{"n_layer": 15, "d_model": 256, "n_head": 2, "n_kv_head": 2, "head_dim": 128, "d_mlp": 704, "vocab_size": 2048, "activation": "swiglu", "norm": "rmsnorm", "norm_place": "pre", "norm_eps": 1e-05, "positions": "rope", "rope_base": 10000.0, "rope_fraction": 1.0, "qk_norm": false, "attn_scale": 0.0884, "bias": "none", "tie_embeddings": false, "parallel_block": false, "init": "orth", "init_std_qkv": 0.0382, "init_std_o": 0.0, "init_std_up": 0.0382, "init_std_down": 0.0, "optimizer": "adamw", "lr": 0.00166, "lr_mult_up": 1.43, "beta1": 0.9, "beta2": 0.99, "lr_head": 0.00535, "grad_clip": 2.0, "warmup_steps": 388, "schedule": "wsd", "decay_fraction": 0.436, "decay_shape": "pow", "final_lr_fraction": 0.0, "batch_tokens": [32768, 65536], "seq_len": 512, "doc_mask": true, "train_tokens": 300900000, "steps": 6181, "dataset": "wikipedia_en"}
MLP neurons of a small language model. Each row is named by its layer, matrix (gate and up: input weights) and neuron, and shows model dimensions 0-127. Each number is 500 + 50 x the weight over its row's rms, rounded and kept within 0 to 999. Numbers have three digits each. A neuron's up and down rows have the sign that makes its largest values positive.
A block is one neuron, or neurons of one layer that tend to fire together. After each block is what it responds to, as a language model described it from the Wikipedia text at the highest values.

L5.gate112:449529569530512530536507496408444429531533576584437450507464471472628598434414559518577435611500514447516547531469478502526542563524524462606536453431505469502469515533421513391479446629510419479506534494472517477518481498452529546511457441462587587410500426489530480489458484482467525548557611473560534450503430568513475432494521424508444483436470477537514528511491439552479400561494
L5.up112:455461553515655519489562434571473394407585573588473507534447452623515441539524446468546550497518453455436565429499492507496500540560528560467577536450492486527608403561582477513482462568473469469435512503496457439574470430520536516480512507530550485441488412558527490515431551572446530587560526534551387460520430472559472431577516524497511536507499464456519524480580518614551427585483
L5.gate141:437555478515472538519556522509373519534544487510482493462435470486409488483443514491574547598500552489461547485494526473573526461613518472517574542544550385496478419565408491487539466516518486474480485565449512504540436519536487538522539489556558540483574471570492540541565511500503550448503528450567500588451578543548496517465551584382520462491497581492511533518437443455461506569487
L5.up141:466530505357523545559496534396477520569581557504515450466445543537497501545521519505423459576467523542499455552555490484568473491552584576569437494526457478443418504561502444449430442591518546501495518515446513489422573416571528425549456514376504483474441452491446394420476442529516505556512519450518473441430485467522503504528543535532421407435554562618495467576491535508496462480460
L5.gate201:468565561518538491516383509465445588445514499523512457518427497509577552462495485516509514489542529559485500529522440393515435569471559456535502503407603537523517430546492458459414393533543515537508451621401441477568506558546535526526446459479527553551478459505438457549479582545576565518485635509492499516468615527457554509512418504397469584522528479553510478483502471524545395451526
L5.up201:431430549543511523515505384519538450402513604488569509547500481488517521506428534488509480532524500471543445366527501502502475557514479505561529547448602441525490450509505478534543494495492521521437511522534423448530447488460502601513471369499544544482510458538585490555476561534508500525502569569542478410556515563482434504526423499497454535457506448453517543460543550606568463503545
L5.gate311:499514534494537549467428485447454481497505521538520512400498514522562477479478481546459454526556532491428581501552433578559483491527498452624487501528501430581486411492457451522443410497416460467414447549467479562511479380549493471503430440541490557557586514529424460493529498427490533502474519452510489514408546593509468462473478506501496521555421510459459459466601514504485541484478
L5.up311:390474499476506543546450523438474517529515503456503490549511557537442421480455460503572454511479443462436528526516463507499563548407529508566499491584438389528449540572482498464536466541425494436431415412446460513522435472500542453437542539462543520500506546441455499426519423535411510470572532370431505573445461607567549446573598485466522560545416442530534413540599416420570483537493
L5.gate335:536576564488584519477580470410590494522522535389494462499558590462561560474430522460494531453497551425444439457454423533484564521532546429471505463482451491497477487553417477539534461508512467556518509474420473393551430492533506525552466561454541492508534478541514528614472480532586549528502525471516439456485514565522509546604489520462416527532500549534567560426494486521487446446513
L5.up335:514574500493464531562473479622493566556593568524478520493554547464534486454499520471500450487501526456521407470485476528496433417456468508489568455464459579480482483515488496525545446560464580504622534582485446414510533496531473492354411487502487517594468564522540462563470499647492449501551523477482475522455519480519589503470385551557464497446487428514475556534530514543523407512503
L5.gate402:467402477505530428487450441464456452357490527491492626578487412442527502521448530495503573521480438506557439518537543532416471530454460479588528533477462464456476473577458556467467525555477552432579447499425510455494465456489488493529411487512541493423450567538449434552529526561505560494589635560569474466534476547469648558555445468520532559470476491490553532466482590513469401499484
L5.up402:539513521509518406583364457386475443520558556545474509560424566495502567502574462517491528544498530525410523569405469480546522505495616501496463482444485510378434488527523476469566477520524499507545573521430489434525595540525482517437441416441480523494507501500518482463504453552557526476507514484523464484446486444564469490518503493452345478489517508501500589487508394470479457466455
L5.gate523:459581538491507489468436534405511543509493529509475478510589463445509575492421527503439456552459520497469483415494492562506414422489474396513556477529426488496463509496527566489422442532453505502492492480475563440555516503534485559524412470610516472483517435496497430551616450546544591522417536576516500424447447583539483427505559507481476501519512506540463420449507512448530475498551
L5.up523:526535460554544467571415459420433419435541598428505512505531578470484546523461486452524562500546514437414460486575469524501480464519565519545588490412512565511394453490476439450436486454461485451498450501470485518453531570458517529522555559553502447460573530508439457678573470477476500570487518548553483486447590529598397492467409522473558521509453551417456554383516409557464480432533
L5.gate635:390572470491517489475612517479555416520421560514502513505455427445574506469419426498525481484540473454472477524589487497437381528414527467548515549490539480474474579489463456420457521602506485490438445516458478531514510468434564507482361453421500515508495531525493479487516541442474454534448538537493494405509597544504452409559466476390367525494464468491478478465533454476498485488469
L5.up635:418518397545486502537560497595537474433460544613493503548486448516472513517462389585519474498442469528467389477552505547463512474438503475416500513468493497598503470493515470434474540591476527449416516414492562532497422447561530512485521502504484411437520406563573486448523542475490511452568550524480543407600390525498463569478579464439586492516475473520547483519530494421515421421466
Word continuation after m/w. Second word-piece right after an initial "m"/"M" or "w"/"W" fragment, completing words like W-omen, m-otor, M-ary, m-other, m-elodic.

L6.gate628:416551439594573485508413549485486546529507441467510474497519483438523580504476486474545525493529523472469489446502508473601577527565600492580499553562508497526463510520532432491468470421410482506499476497513482447502491416542473391537524527434505496535509500514418528470531471519512533528519489624499538372550520516564502371577500459514447452492492513577431348492592470403537446475602
L6.up628:625454422511444463456520529473512453430561520465519552492504420541476427540491420491568522524452554533488512527471446527472492487565446518599545405471550494552496535530508512475492478579442534419512531573507543412439472473520459555452559392516393526550520506463619520553418524453482463530556500531545431429564554393402508423519455395582516518522579374565450487419442478555509436421461
Clause-opening subordinators. Mainly "ile" completing sentence-initial "While" before a clause (While studying, While at BC), plus "that" after "and/but" and commas after introductory phrases.

L6.gate91:483441537495508600481443536449525548526470422545532404455533570506465396445534545473475467513535497532534479497459484451554488467601416513567494514504457508472496490495487525547501462523524501495504516459460497572497439528518547514517553588470424522531635501648438501385450443520548607417546505515476501477544473503542489464530470580506481467510475501508513417543494526517521524484546
L6.up91:517488493421514540472409458482471500474368518518551432520533549414521542446448413571566481515476467566545411470549498542458547488527459560473448518484485600522413562469506472395586416464474537494441542444485516552509436518475444636523472557438467529557565521490466534570435542499571648469524465575528412454480541516434452425486578512523494525547508585438443466605469548497482453562538
Repeated-word continuation pieces. Inner fragments of words already seen earlier in the text, predicting the rest, e.g. Fer-enc-városi, Chev-ro-let, B-urg-undy, h-y-draulic.

L5.gate349:455419452480477489421519483526483400429445541520506515452360409532521479478523452459575371526444536485504527399417454451511445472498408536597453509529505481503479550593407551512406548526549499404459403416476544470500418520477504436550524465524502548568434501484420502422463517483459562474465441488429492507554567541484599426553503467589495534515504451519520522393524516497376525442521
L5.up349:538501511467524415553474489474486496422487517482536477494498533518563466442531449495417533450554475467455521474560436477491540393621459494465487572598640436489546477515484518523559534401504546498547534532497415506519474480466520467472390485562470562596446486438544593460437451401463527488505475515434478462494517465485599429600486504402535511468498487467471453516443606513563430437540
L5.gate365:457469488538589464483558454508474430465501500569536618467431487488477454440473410466564412528635504597471456435452460539542468484479451464482499545505473390422483378540423516422558598578453564448446474521472415550554450507479474487516457445442525537550498506505515451524406480472517533539592506458487522444451467567485432464586494463565497515557486616526598496547434531548572472586507
L5.up365:552477497609497466566545470458520500511405515509537468482479436479442499467601531543460461545501491454568495534496451456518512507556559493477489452564522517541505442533428517567503532445525578459503447430552457450498543499459463445504515565551512532556470516419489498543348539519455542491607520506536513446500599557528564473581408398649564471637554499547491585536538533533462481549494
L5.gate372:447527457481541456482528482499495487398431507543621507538435510578480501483488477508560579421519538540534477523412468520440500561497470531486517462483467520480567485579488414512430600582527491508524490489414546479557430525546449439477528435558500515593491548503458517448431460487448503376546516501499456457529600546531556473548515581510559428571549575528498496438451565558424466428536
L5.up372:517458493528562622465438442492495492486557485518493528505534454406492435454518495540643567526524604493494464538536444444512533537548487523497519487541501558558531521493562485548497513482510540553465562546491410574527523481510527442564514490519471485470478430525503450560453463556566468495555424623493597515483568584445451419479404533454503588506468408524414438502437588528459490546586
L5.gate389:495537521557594459539551474547418543438479464426428469579521488444484470471486427519471469499436515465534455486468479499540480465562564575412569509440607478548580443613396450410417518523459495554545461556425452528525408449511525488461403450541557484505509549561551458500479515583466509442446441507481490506546563517526517400514483435548600556454463526472472469508422466435524554508573
L5.up389:432473519589469391516429388424477497440524551529443433548469492593616471487454465499496555484505536462549486551490552516447496447405441467456594505457532540522465514495540416522424471518520438444428539493575545567550515504583443549491461459542475425480433496509528468417476557524471507553503587586459449528490503495474469510531546485463508505507504495408588468331500477574520466526509
L5.gate450:586480490456493385440522485519402557457447413518500493536416469560473534487540542515519507547474520439506521448425457526480636433551531539542519455568450492552530449530460517432586564497557440533440446472485551488538416566516488511503500533513568593480549545485497511476517496488465553410591504453553492510605525487477517498491496483466529457570455476394523571480511519417470574468545
L5.up450:521542511598593385425486477523499587347473543435469434584357353424568519528536408498476543415410562465478480538459497409483561576434485497508513525462392494463510500486514485453521514482442450477487533485503510530504548452471537500515553471466527522542420470504561488560480396520518472490508492500483487376513469467526483543614564557516450532521589530482495422608390481519577468487531
L5.gate503:466521486484452535492485361450479468428522591587575484518351514497538375521427493556561583549516497545513485517516498447424508488563580516545522495463553479491503452539443398465469436549505502459573543564455454511586489455423595499578578482530495552461465554506476443517598512536531530514474506458553435460472497586587506576550493523494477496573482388466495503522517517465441528510484
L5.up503:474517460507462461481513528446542463513565539533573555524493451513455455495518507467604525487440496499450566481535499453548523502433522554441497481616416453536496452477478508477429468527471351511445531544563448480463506512519492455580506497576547506493473485530424576525487488477520466504501519597540448416530474491597456611442530516547461474486440399448438420441590414502557521577532
L5.gate652:421555516521534556540407582558509450411496535487542560492497435471572515527579526519533499505469438439520477458438539541534516502602566484495414459501556528462613546485490474520446343476514499579598425428517565492548483502518607569479545520592504508530558545498522569544545451502493537486574554496509431548520562547487626382472497507492528471586514601584491481471427417467405448522506
L5.up652:434441490498527472502464558538434505460532548595368469385461531530467396469533531549575472559513473518578548524475491410564531546505512537552503539474429526550489462505573441459444482502553501546461524499550586555496524488566441434413584510564488490529342437490528563574470551492468479515555460551425543530459496508548466480440423475523463529527540438420516512512495560455438440454561
L5.gate693:521426474614581461497452438485451498446432502434514463450517410607494596413498485449469495461522519478547580560504462382518473453497446488506477550526504536505519436563506466551577512585448575501480461534344429531505427509603578446489546558497467487497464457588507449534412408570524558507571504583456476492544492550538453537491505434513508530529432510477568424371555478469512524503550
L5.up693:451397475405482500504535481444436451408447525578499525458492496590506502486445426529486605500558531433431506463519452566519480466564506533541559534528436506501487549609435443550481509621432501431462495609463435523469487453545502421491473469511410429475517578521450441475508470471561448429516555504493509487515447530520349519505484488539469505559513438516528432453498451475464589475493
Second word-piece after initial letters. Fires on the word piece right after a split-off opening like Th, Wh, B or H, as in Wh-ile, Th-ose, B-ern-ard, Th-uring-ian; also "of" in "one of".

L6.gate113:529506426584476529481560471535482474483527578478500485519515454477642523451430509562478506474494528494561454533529523504514437496510475421555503516541513555587455447526507483434519489604470482430459442527451487441473524510569487563600498535586505584588448497593458493593481505472611513521541452533583535363435514605490420507475454510548499488544488550466548573418487527452466503570503
L6.up113:488395562580621569461455505553479463453487507512482482523577467490525467448453421504534534528534558488524367526552505573421444536485488535489606543527468416517462468606474497513517503451505523455494531521459508405493554525495536527456472487502478476407469485498488445431483450455454594502606553541554435517494517484494521492507515503484531504524596476481562481489407523550508511551487
Word piece after initial letter. The second piece of a word split after its first consonant, especially after m, M, B or sw, as in m-em-ory, m-om-ents, sw-im, B-rew-ers.

L3.gate122:463520547491457522428505499531443461430440455545416419505470408469575612565596458385472474520487488513474538540408498432443553357537524376452548527527532471506506450528488515516552462453531548559536516565497514468522545476466382508429398401500558524573522444502476462527508489603475565497563532515517560512530462466506459475511528471518548522529468402516496574481527437498502511534497
L3.up122:476526602486591490443507490508444516444512467552433440566519481471587490548560430487507477453446451491453501496425512449547488384495510438505492511406524449467449609564471519466470563494484514496474523504466523503531440427475551456511445485458602482530433376586546467534530584550472472443526521486455545481487468398449517486578544493406605492433429412456511476482431481472564541538462
L3.gate218:396533577501481484510444461485430509424513452510541460535541488537510490542522469429483455514510542509574575504380507427467539408598503460501556452500522411512536516555431500561508531464521478577532403523445487481471456424504501540423537503485561459534474434490497559438528544505423583533471436602402556545516548468461590439624469421450465481539548544629459543544465476490530431512493
L3.up218:415578578446446436603431464454446556501576447518488432578582491517486412534584539508448491531405444537546547483431507515495601470558560525467515476487509478487469527524514563626540549459491480581570455472479553524508490440586424511491523548519553455528416475405467479444544556377435488540424533530435499639466441452487523512530446413487492460533546483519420585525524454429520467457448
L3.gate329:422518557417474598533533440507503578495534453549503523490474442585501470472570489522506510580516479482551536478418427445576556539533504480489438452436491490555445456496451471491444467399531597568547450569451507542514471341432518480470569425401548446559483498548402494406465494458535486425566531606503490519562539441499550488528580406521473460461401489527421415528410544496492522471489
L3.up329:495541466463552472593430515475518486528472595448494467458511479449490477528520448484523493509525514487501584543563480517562504553488380468410452483523509557540479531485483514465510440476535498437395408444587497523517567473480445532551482491529422536474518579409412558623569558555496499447583519471584593511470526419488457500475536418389503584578431481520473412542506493592468460422530
L3.gate447:509520518538625578578529520508338521412553421479512548531521468474538494500499587526480498477608453515479540468433459493508503433565450472505546509492490432586521431518504511553478480468520497610527506551431494428540415540480473525469534453482548484511489492584441551405430479470508623465554523499527502494448571519485436488555530553481518434530473520488586485497447505467641552546560
L3.up447:583588513542567510612547510514439588455493474516535449469517454489478387487510518476493600500525383446516494521442438574570442493518497507523574482417473439594522466549515470566500454497479544468477537511532394430447478527518478527499546453448485582473451499559425518463399498548590561430508495553507569586516635468464438496553555548433578558488533505527507528521500485517536525534471
L3.gate525:471484533461560537543508478530453618463500330407490527449473441428456511422604571451576495537531514527453554564458461431561503506527522520484438485534500479602579489515510497511510556464490519551518471453490443510532567441523560470526487471562582484551522557552504462434526527507538647526516532502587628509525550528506538463509561474549451448566500543567539510555486480351609484488511
L3.up525:484511511519560527535508595493427547478487335468534446535487481444489477483557505551558476553476471506426575541502475435520481563480549443492428589590465580542455512518511515482442564475544433518513447476420493559489597382499548509501421514517497528499456515532524550469462509495484524453562563587540591560505536463435501458503531408506518499518529527557470507626469536409602507598480
L3.gate614:458521586419492509558535444551468513401493488447468601568567461473496563502453433481452400460444530540451512564420506542440485444494503448491550524544465466519534529502459559474430487491481518542454485565493555496496424330500479515532470486521409498440510542574475538463453538403525509415532573510499555528450568534517593520499584399610454562583499536572544466485485561516514569480581
L3.up614:542464488476481383473460503400552507569556469473418448456562592459616554509501524423444507588509542525394521490444484495443528496525502483423483521428523574483423443444548494584454541435580485422490488497644548443513479439413485511502502470492526523542504571427488513558452494454429498536560550487514505537546565529547469520505521505469558440420520427423565521419538516527486568576473
L3.gate669:476576562512545485527435423478468584486470450481507463524520540494541461493572524391418547533575491459423532555385488476472533406577510433443455490541495417466583544474450502433475516500544498555561491607497510467541504519480534482428594497464495536415534462660441557487466528558524527510578544539496534541566431414466523494590509494481443484503457493593533473491518492526496481541497
L3.up669:487461481478499482426605456437541530516543533512501565455484509523499547505448614483470483522537460509503448524492522419394512533577476608473471405460461478556552422444567461519483565493435487482484535453563509495486344455538504536509522437474541436639493524469582472492533380547528489552567582512514447487529493509615440555522576541581504515454541548462462593480564538555439478578442
L3.gate680:483533552479545507496528487529438536423457587458514488510452571599555493472494514438392482491429543326489491510385495502489422489500519424518474524474495526492523489586422461471374475618532510597630477559559465515494466507454508543425452442557489566531475565537516540542430470514417524499592512492509440509467470541505551467515491459491522546499558462484496575428487544458562509535512
L3.up680:486501500594520580438486475423442552397469557530517496505530467586550554562550380478437433519599412548391470543532542530433454542503548547464434521532530518483453370493446448478450544594585413576555544512495502582502359458501504401468442505472459504534473388534532610555468529558516522465529525487503332491412458551618459547604487533536525451534536493409501584477417570525416477545457
Early word-piece continuations. Short word fragments directly after a one- or two-letter word start, inside split words, e.g. cy-t-okine, C-ar-canet, Cel-t-ic, P-e-ople.

L3.gate16:459466506562564559400471437473447474420510562527513569536524486485521489481528475452498496467481436530516498523481456521567451491458417516489514462561518454471450536601467527424521621502466459490370465462466447453525415468542558455497482472495566511589434483572492538442452431597475541425542481563425483393530504523533495462507563539457485457505504534519585479427403539457417484527573
L3.up16:469389432502489561509534405471483529497602555420535548513458587439591438521476455474552515522461539527521451478519487503540456574429439558474444566569566501439397563472485500462501621581533527460475557491536456483539516519492508471613441451527521522497468531518445444448544401555479461480527569501528442459457560496471526513515551540433425563503564528546558516422471494529523416412567
L3.gate109:415564525586607466467469516469495503489539531498522541491455463507601480485517487430460488460563556392547477571514477532545435464486325453541470435553492482443542542486472519378507444460568402479470428535493493395487426481473524489502532518569510608577513567490492511604474450514451502482575494487469444414555495477513514505513492526468487475491450478495509448481447501595487501521478
L3.up109:441487570524592496499516418433473398511535519503422520581476532574607448439493414445437494401576555459524518470528472554500553514470433497476431423540430450445507538475466529476496456502568477483454502433484472452497447520461451418562530528526431627476481621544475523574459470579528447452516497492523501464562568478503547488535509509436511477532496504496559472435445525586480473536468
L3.gate135:530468542456548548465472508477560454490465352483501454526532558523530471471486494470456488416585525528591482519448460484532472524392467557553496495614501534566449495585499445476488453454509451564474543526548487517494583537423503409456480548605537521485501500482484605571530475578460531529527547486514611458540456548496541477496443456524490461516426520571497385441563521503528416420501
L3.up135:547372491576494520411538436550467595503564419520565512445423503452500598499639487531475487530527591489570521557548459452490512487567574469555531505474482472474596550473534472598542456543470530502567561422433569426519449489525611444552499509482536497475498559446445404470475525419509476425485573516453456458481485506534490508464528507511550438441560582524547583477509437482551562460559
L3.gate167:468431574491495546423557471529502454463508497478488566506425456478624545435487446375440450393502551524491473464488470446480478401471354498473547473505494504437549586478504594475494573514540427459401445445462536490466502534438597464516474445442541480519495578563513471460431512600481611429529546457510567437485524485499482456480526507538452498492528548488609481494581518510545497523561
L3.up167:455516648516487506505499477445484448468506547485392538570494414516617485455453482443393473387463553488484540442521502442470513431435408517453517462520532432525567526572502547473540554560513399395446554455427454562530499492443569545459482501413431468490441521506499475441473453475447566460470515510522477500476494466482434497527492463421525523504567405441463433446554402512578548511563
L3.gate275:414507479484543538516563482625488482507447491455527508531494547507570530452422516382413475409488559380414428485513499457397443441450448502495555504516438485567548437566444417499413518518467403475489509558513509445539467471504513498537528475546534544528550550487479485491483400512459579442594476537501535341517476525493498477530496461580495600534442537443510462448492496488468601453514
L3.up275:488440489480552509505518491661515439501474569510442467523536422592482489454498594466423481450422519492491446495563503490421466550430515531411424496520445527520522468496493422519482594597389472519460497515536570512490444494547503502493481501553482537489515551492557461500421377514453546452572438496564501446491461479485480524507557523494480569447528517427445522417563587411527588417466
L3.gate320:502507466501503583452489570459466548498527503496517500531453505543565419400465487494530532528476545419456601493520440513527459600485444531615507566614582495488553451604482412394391529515499529558427457490498416546502430538501617458521447560545465506490522486581554522552437516498431508592510478486506497414538544606478437439509469575515445482442466527546510473447475505504491467504525
L3.up320:440497568507519426460533595383500366556453490565546490526565473517572506484576542447537611555658589569485475410529479556450455453456430490420531556546532489505528476519621411527569479505532453452500447512551420464492462595631430485510498531533519480495416495499496524571521396438455579482473460487549516505511538558498470470526520458512523478590464510450589528518535500494578556621536
L3.gate549:432513561544573541501481461382534453513510516414516469460532465521574532424476522489468507417587601520554470533509484554495476473481482450477414569478515489461431467594418505494532429548567381427396453445528478407483487480479507412489529459481504418571503552459533545429434396499442525541521526503430490415552437495491484484517531533595527465505436490495504455443477519469434423533502
L3.up549:624497491540470464579443494443473522547554506566527467533530569469648474498497430492516478533591498485454573594494516575467412576489478520522553497458541426504565512532590460429493522526475471410528495444467427472529490440515534485611513472472482459525488586468488470467558471545476510557508509537451527444511528543492491542417546483477514511452523523568531525385495529505416573439503
L3.gate571:447452533441580498392458482548462538500448486483486554521460534559518504451549466488492524508464478492525459515499429432445397501469402543514531504482486426503522532524480547448524546594444453524505527516399430504564387474502658412516509453537584484574517408467503436479589464494405555471584464460507558429524591543492517410551563579488489507562413516434495459495429585484512554489602
L3.up571:462435600498591590521502426440481440505507536532483498492493505557489508466505483468573518500510562551445467486479465476451429445451430581490528487517466431486487516470470509480558549493443487537500541430449479468507505467455576402510514499531643409483542454458501486499565447462468581548521481425557599472509533453520520432527532566644468549512449558474482490444497567419528505464555
Split-word continuations. The second piece of a word split after an initial w, h or th fragment, strongest for When/While opening a paragraph (W-hen, Wh-ile), also though, who, hold.

L3.gate159:496568496497604576559475446485424469457499513581512451565427488566561517493448454510529414561518498517441566530515441539473404524526467487513549501590563466517566498536373410428520541609529499488491421524460482476569467483468564466580451613440490406521479453448455574532521543530445676476491506586441524561472562539458455528533498441610486459503505533481489482424457563561516524388551
L3.up159:540555472529523561547545435502495415486489522580571422527513483532512574558459500564579463576513414571430485477562466550503466522477484469463502531568612456501600500446470421417508529514560540422442420569461463485530459561428524435554423571481414392552453454444430501591548574525504506451489524529424478638485568523525470585467505475626490490524580570357566551462535480527489511413485
L3.gate260:447572548559499517531465593519424519497480483495484538606490489490495466479445482545425442474464517415435466480565438516517412440479464496516560555525548439505473454521509459460521571544502531441444415484497470543480487522480565512519458496471472482509466409459502609569552527408424539526601406462483466484475523512467471478501553472488463503558518463436444483456450558524482524489521
L3.up260:499550541473486504500473600474457467459512433595573463479454531493521425442488504466519383456601464550455532527460517470474387465514502486517488558337468476535474569522542505434411550511654473503543437420421431541482455515534562473526528457562490508484491567471551581512501403410567502391572519483510459465494550483539507611533569498504517539439530467593512535486531486527472514419470
L3.gate261:481558466511523487512516573488454496423549477502510476483502489495493584523422466485505488488448531424473494526512473421529468435569470504530469520563541496457501455506488466512425503590480461526466449497501450504492435503515503505503395466453480535506520498608502533548571546395382505464592508616484530506479616652487432456496464476375482628527510479440452550475521510440554527490523
L3.up261:479616435540454520489510528385519518507485460487475450507516568536459448563522579464543453605537482464422485409463561529473424504582561461498400567491531511399484482488563519484502455482540482567593432441504550492546414563527599499532489544502571483459524454515502614505527522482562548472585522531388489554574489550530510480458420508548480537524568469492459561457571492570386469520468
L3.gate338:550572541483563467550563498547457438473447511475578494529577559482530479514438513436456580495485590451494477510492496536502451463442469493547569544605611509514478529536428429463485501501500400454445473545563421407495507448521517527490455548468557502422492467620510459550467427459419645534543561631579500440537490503510513475455480490480515451496494552465528531466404444488542473498602
L3.up338:474538522543598540516513512452448361465513551466488461528522432616511519532473431513421506437481577493503466505459492523471474471494454469546524540587544450525575530496522462471472461497419455455474467529490494392525450511523591498516404496486496546486400447451501579447456506465488484569580559480503461476549483548452443503526482577553520530490495495502509580441497477418554551523458
L3.gate367:420607508558603432552484467460491530465427549457481511541506404495493552424420484394500510542485482480445500440524526545557518498532478430545571560506474453507471518491487503440483479437459422544548506522520559488562420450535544491505523535483562454524518472554408500494501602512539531518505479544566452435582453513590602533464598503520460631561476553545501494442447423490492495510539
L3.up367:469523532492547414538490508450539466488427535498433463529547436476469498431452466394544496491466486509413483413589462584578558530490520500563588548458434464480494501481512458502503521427459507540497584479573568533536468485600463494491486594511479544451491396542462510509465539484541412503489521549515500440545461485645557498460584515456482579578537578488451516420444494466495498540537
L3.gate428:467504555500495536467543500484486509472437570574466515535484528538561424525410463443443476593459515500477401535447414553557447512528494465537457477541585485440556426573497467476445460502568497610519437559456481579537492482534491417458608434577557525475451439584502513470500459510512495478627595444445478560369530524506526451505540543567465503569497441523519527452488558415511481475530
L3.up428:487514545475548545526455561467503418397419539503499464550552487498435474524484616492345508537533415553407450515472542531403489561451463490462505507538580421421463400421548489534449524465458403545583534499454581520516495562509503442466541475648546424521507431538481477493543516369378531556478501519583484537598430513465429531467483480509517507479445497501467553508613471480450497592487
L3.gate468:439492574455507557510584554562477502420508609550501533524497493520592459442412474474505471432443538495498492480526511514531521408476423527541513455555517511482640480533480458486511527584477411579374495511511462457514417516462624487521465582529522470510496397483494488533503461494478552583572469533473550415504442612485480487454558552556447508602510511439519469435454554431521501562542
L3.up468:531462541515558525465465527540499573460559438516459507407449471657508438542538419519515537656497521535513538424509497508489511542619480424563458532410550482534485493425516543497565424503534424476515454436519530521506534534468649526426479478496499544486419490525446489567552500480563453500520537494547482566517537559449534525494501536442507461501486544493526553484601529484474555518434
L3.gate603:521486464480522573521473487479476566435544441475455532538483515538570500484424487543507616536411487469529564614511525526441454444479483473487529494404433497458507544472459512462470419548480505505494569519566550466561495457581524600475609511560517451469557433544472543554460505484450531607566508460556507431540484568466504475524559389501442528555493515538463435441419496460512552518627
L3.up603:474499541512562498452561591580496434467496559525474471568439500479551589491446432545438494509441519426469543546497462559514468455460464434549558524525513485500491542421498538465475473537470463558490386503425458534431578477599508528593394526506541426497478549552503450532525514541465463478569514607490627496561500409459539568481556463421517540533450528547486447532502594467401545492439
Word piece after initial letter. Second word piece of a word split after its first letter, mostly m or M, as in M-y, m-ysterious, M-eaning, m-osque, W-edding.

L5.gate13:510633470447486580603545435486499566494449489514553460407481505552440485525507409458469498411556528526523495506461527501496486526504546425610558495511539500538562454470479524447600471454538526486616482495470573546508498511520550512444502473569548537514406535428510442539506495483506518477504513505456460409419520507450470503538541492479514510444521504536451567457431523482421502504473
L5.up13:487549492540485536490540463532563642508596454470559492476464472595408495520551497413455537405545528568473477463452503468542555459422560524545557529486528532582488418479522477434531507503482499439560516354436646570458534481568584527428536552551487517520517539475493532547506507479610488442448397547481448449455526458500456586467457493457598478466453521491482569478527456496476460542529
L5.gate129:452479457373454502496559516478496468467497489516487485476495629461507484472512492438549411506570480545531428520452422550481480552516541407530477490463527496490445562530447561441531452444542428583556520422494539458452533533495436547554477510521564381530597484526492468418421499524506488446503485491512455539461475549533444527490479461411475447547483572617546569510423466366473503500461
L5.up129:503517455459485570482469373492482442487498473430568493586504547520500509495532483509445523478504464468428484583452531589449421492529618477484451589647561481494551562481548484458514531522544518490461520472548522511527426508481521525509476549537517508463512511599544474596453484535491551459526481456524440492472514466473461538483528577386479460508562483537432564495361475523418575594494
L5.gate267:470517400490488446436540541553375492466459452476513456527559498429524491355515523349480385438490473563489485557565505556471495516588522490463494479440542415490524505573483552407480556556516481491496390489499531463484528450528467538432506448496519448532426571522400497523466509540459643455487458479566515511577450490426519454518473493425532524474489481546467522569474515477401501465501
L5.up267:478462494513473561433470506584494504466471446451494536567524500520503494489585561390506465466426386535431538461503504538519477532501505448434464555483529523537517510546494499490505540508462532472497398473549526416443502549454573545424450489517440481550441513476532622544428484503475526495536426506546498549535497490402475530498476572462538626546477518534444477525496553497453402570407
L5.gate280:403423500488536505518515524524507466457457497538506581540552449410513555506518475423514440530409503510530492520448491595414453470562523526412417440523452496508535534510500469471465482479443438581544461402515516469518420519538522462486554459465590568504495524562482531588471532528537558410516463438455581614602580508575471529540422472539461429586439505541461473462571538450526562502573
L5.up280:526430441464534397450448515471535560509562497495420521545477543447444513554498506481540523606433530474545495564552485568514545472547563496504476464556554560460498577620542398546528523493497430439479522527497515379439505460544437503638525552467486560561528518488528421549463479531462502566426462402455472584456464444531448454495467511365395453588547454574456471494524478542489446454472
L5.gate289:577560532415500516528512470514522510411432508479607391527470529465542518491456483384558539506548473543493506483478509543475411484555486439551502636457570548501481543541509448389499442520415518502549463480522565463469499570516543645579494487542514542467517543455484482434467407498598511427507545549516449500505414516498485476485410466426431481443456474646477598504482491417503473503478
L5.up289:554453493493514498507487445545480492482463524543584399477440497573459450497478474408473556457534547552459500525465482496489419448482499492468400556553494625573446467480573522367450551557500418477437445456485574531429449546484623507502497494583440463501470510542601566541494439539516505447553560531470440485494492477501533534515457460436437436467455409508521579447524560484501488538476
L5.gate422:507549493410551495484485474439434450517505541454605493560387471468497520504475411429509570483400500519592424505497536487540442569488569471518538502484506426545569402540556590554555470507511521472503551517431510557482524523450450479554592474478488491419492434484511551516477506531489551491466475432497462536514509498486478547509526582581516391518533552574521477475453432533518452496521
L5.up422:456529570531554470499590549482496402493513539456574484340544557512531588464438461419545496428464548482431550546532500502621550436457572511504473431524480436468604477506566543473456489514568421491491614507529563481482537553476525546501597486586517483471443475460537521509461488522477586483504482406594513459514525491460456525516508651485509444541534540516504451486539523500590513621515
L5.gate457:530500515405486556375528528517438523601493568494543548514457576470527482464528487468399535421478455577406444482434466551464522411557489561503513443529492484488506578555474518424412493452394441531546529478389653547489488518499513491491415447521573461498493532519535545431477464446377508503453490498443442409472447530511553441461420503451514482434539566502493447506467594482514503460567
L5.up457:480478517497425670446528484556567508571443484478511592497500476456449444416547587461484515494461464587532448562460458569511456503449598480467478390536497539581523533432525460467474463445401535528580513439381484437478494552532549488567434513439596513542421628551546531558475579488482460537514521489462484566446464513451441447446420547448394574496529497578415534564531460558534408515520
L5.gate559:533531504451497552474514453473469468459502400499497428509444514479523470496493502521468451480570500426454500589523459497435510572482419570497531585441568463543464527526533512434517501637472536530459507568491531558498565524409426642616413559507334556511586465454486605524571487580465531512472468571492562462394539463503535548479486451483460416577416531388603455583498527475569542487535
L5.up559:566459548473411479442463407471521516429597488517543396432478564542452452459540464577574552531554517547570512486431448447451468552567511535492466483470513496429487463452523579461494490561478531518468490549543587622476499549481533563546520555510346435530590420506475566390492445479589519514546444446484528410535526500483518525438538515541455447532464446543465544554535458468526549550581
Mid-word fragments. Short word pieces inside partly spelled words, mostly proper names, acronyms and table entries, such as Terra-US-D, Sat-ell-ite, F-er-retti.